Weights of a small transformer language model.
Size: 15 layers, MLP 640 GELU, vocabulary 14451, 6.66M parameters.
Architecture: LayerNorm before each block, no position embeddings, biases, ALiBi.
MLP neurons of a small language model. Each row is named by its layer, matrix (down: output weights) and neuron, and shows model dimensions 32-127. Each number is 128 + 32 x the weight over its row's rms, rounded and kept within 0 to 255. Numbers have three digits each.
After each neuron's rows, "fires before" lists the tokens most often just after its 100 highest values on Wikipedia text that the model never trained on.

L12.down241:158123159129077149087155139163139150114152138106118067091130077161080140165130113140139089163143109067139158205170138134157138107167103112080097084134149121134127115090169133059118128078135119113124136166113085147119157161123162148161114112109138167128113146115144149146154100113118125140
fires before: "2", "005", "009", "015"

L10.down518:122122128098103158067141114154135131161108120090032099180145182125113154106109101175186151105066135142123111119146125128107112090135140132159122137145125164113122169105124115103090094099089104119080155186074109146216102191109140088153068164087122144132248121154124128155152122141130085134
fires before: "1", "2", "\n", "\n\n"

L3.down24:126143121133109108120161107090130116088145171159083131101113092201179132116177141121108137166107171108184196050066153142154152149091100177106163164156077180127141097031085144163108118093149106116155087128106102115131159096134124120180136084112116126124133149162184140161135149135117115096
fires before: "\n", "\n\n"

L2.down470:129147120184173113137144125099097161125111119153173126081119144048098116140114170134157096168095132105149159054179128175108130121172109144137155145106098102101115128097153124106130184100200112222103115095144102126091132128135217128108081073110175189110112170135135123077092160102095167118
fires before: "0", "1", "2", "\n"

L4.down334:116087142143129146119145093089074178159098112126126061113151067151131023135174152095116159101093120109149106112163130163131070135101124148123137140110130095186131092095158135169166111150193097114161096126144158118078168143092123090144076103100160113119177025149144166084087165133108127182
fires before: " | ", " |  | C", ".", ",", "–"

L12.down429:110113167132162185132098117120120128003109106107118112131154136093101156094154199094139110111160122118131083115126176110158095139128117119091135131107123095127155144137132110152125155166114143098125117146160137159134153158211041126093119140171101122151095096097073114193151213124175165163
fires before: "0", "1", "2", "4"

L8.down410:155149135131169119141101173169137109097119100117093116059136084129149084099119133128060167174116071167144183119086183112088147192097165130129115143126104132116133110120136173173141087122148103104132143140078115135187178118144174151139118173101149132133072127127109157115171063089169084120
fires before: "\n", "\n\n", "0"

L8.down335:133133089136124080041122076153092134174118161117160092122151129117189092129148196120084152105159188095079120189111119145145142102110127159116157120123097088132116128141046128101154086113100159144137200110137151099185113098155115047134178138133114166149123122104126165146161102151171162079
fires before: "| ", "|", "-", "- K"

L6.down409:090128122160080156116137108112117112153122129130133097163080088150156080176130143113143124139119075087134098144176154185169109150150117163157165177104142123131177097074190159112155101144106101100166175117072097127071138179078067122159095154106132073134142125092061167103095068165069149111
fires before: "\n", " | ", "\n\n", ").", "°N ", ","

L4.down281:162132059149094150219156125134148155110118101186166094110195162124133060123112076064096141182135111166112081175147126138125095117138078198086123038100145095152183066180114139130108170127154100151092153125115128102092185127164100122108132165125150177096090064133190149185129137110132099114
fires before: "% |", " | ", " |", " (", " |  |", "%"

L10.down406:084183149086162090128144092146135133125166137136099140137154175182113167111158157106100125095161102116143168098125047115136050106065161165153153140172147170082161153118126136117080190103129143157115114135075152116133099078130164113125169108085083114125163140163151110129117184192127102103
fires before: "2", "1", ", the", ","

L8.down587:087122128128147149208107088168136087094183067165116041128102157113078108127153114067134176111154137115146127073132168163142103146098123120142132135119128153088166120139155145112115061078086120102139145064148158136107112128128183127136107239187181139134124111149120094175126160062153153161
fires before: "4", "5", "2", "6", "3"

L12.down221:139090117134122075104077104137140113056159158104101123137138116120208109141090129145173119110138100122131177131084191108123149070157147144174121120167121110201108159105102095158118024114131176140138119183131154143123180105164124099153142094116162133142153118116127144130188112120122172173
fires before: "\n", ")", "\n\n", " | L"

L2.down138:142102069189119166124142173115146105116110093103109120150128069103113071154096148111112077141155073086076135177112156109170073163132135097142110166092145113079194115146142143106124136120114155083079214137105128115112206176129084088140146158160112141117144081079146134155182136117111180119
fires before: " | ", "–", " |", " |  |"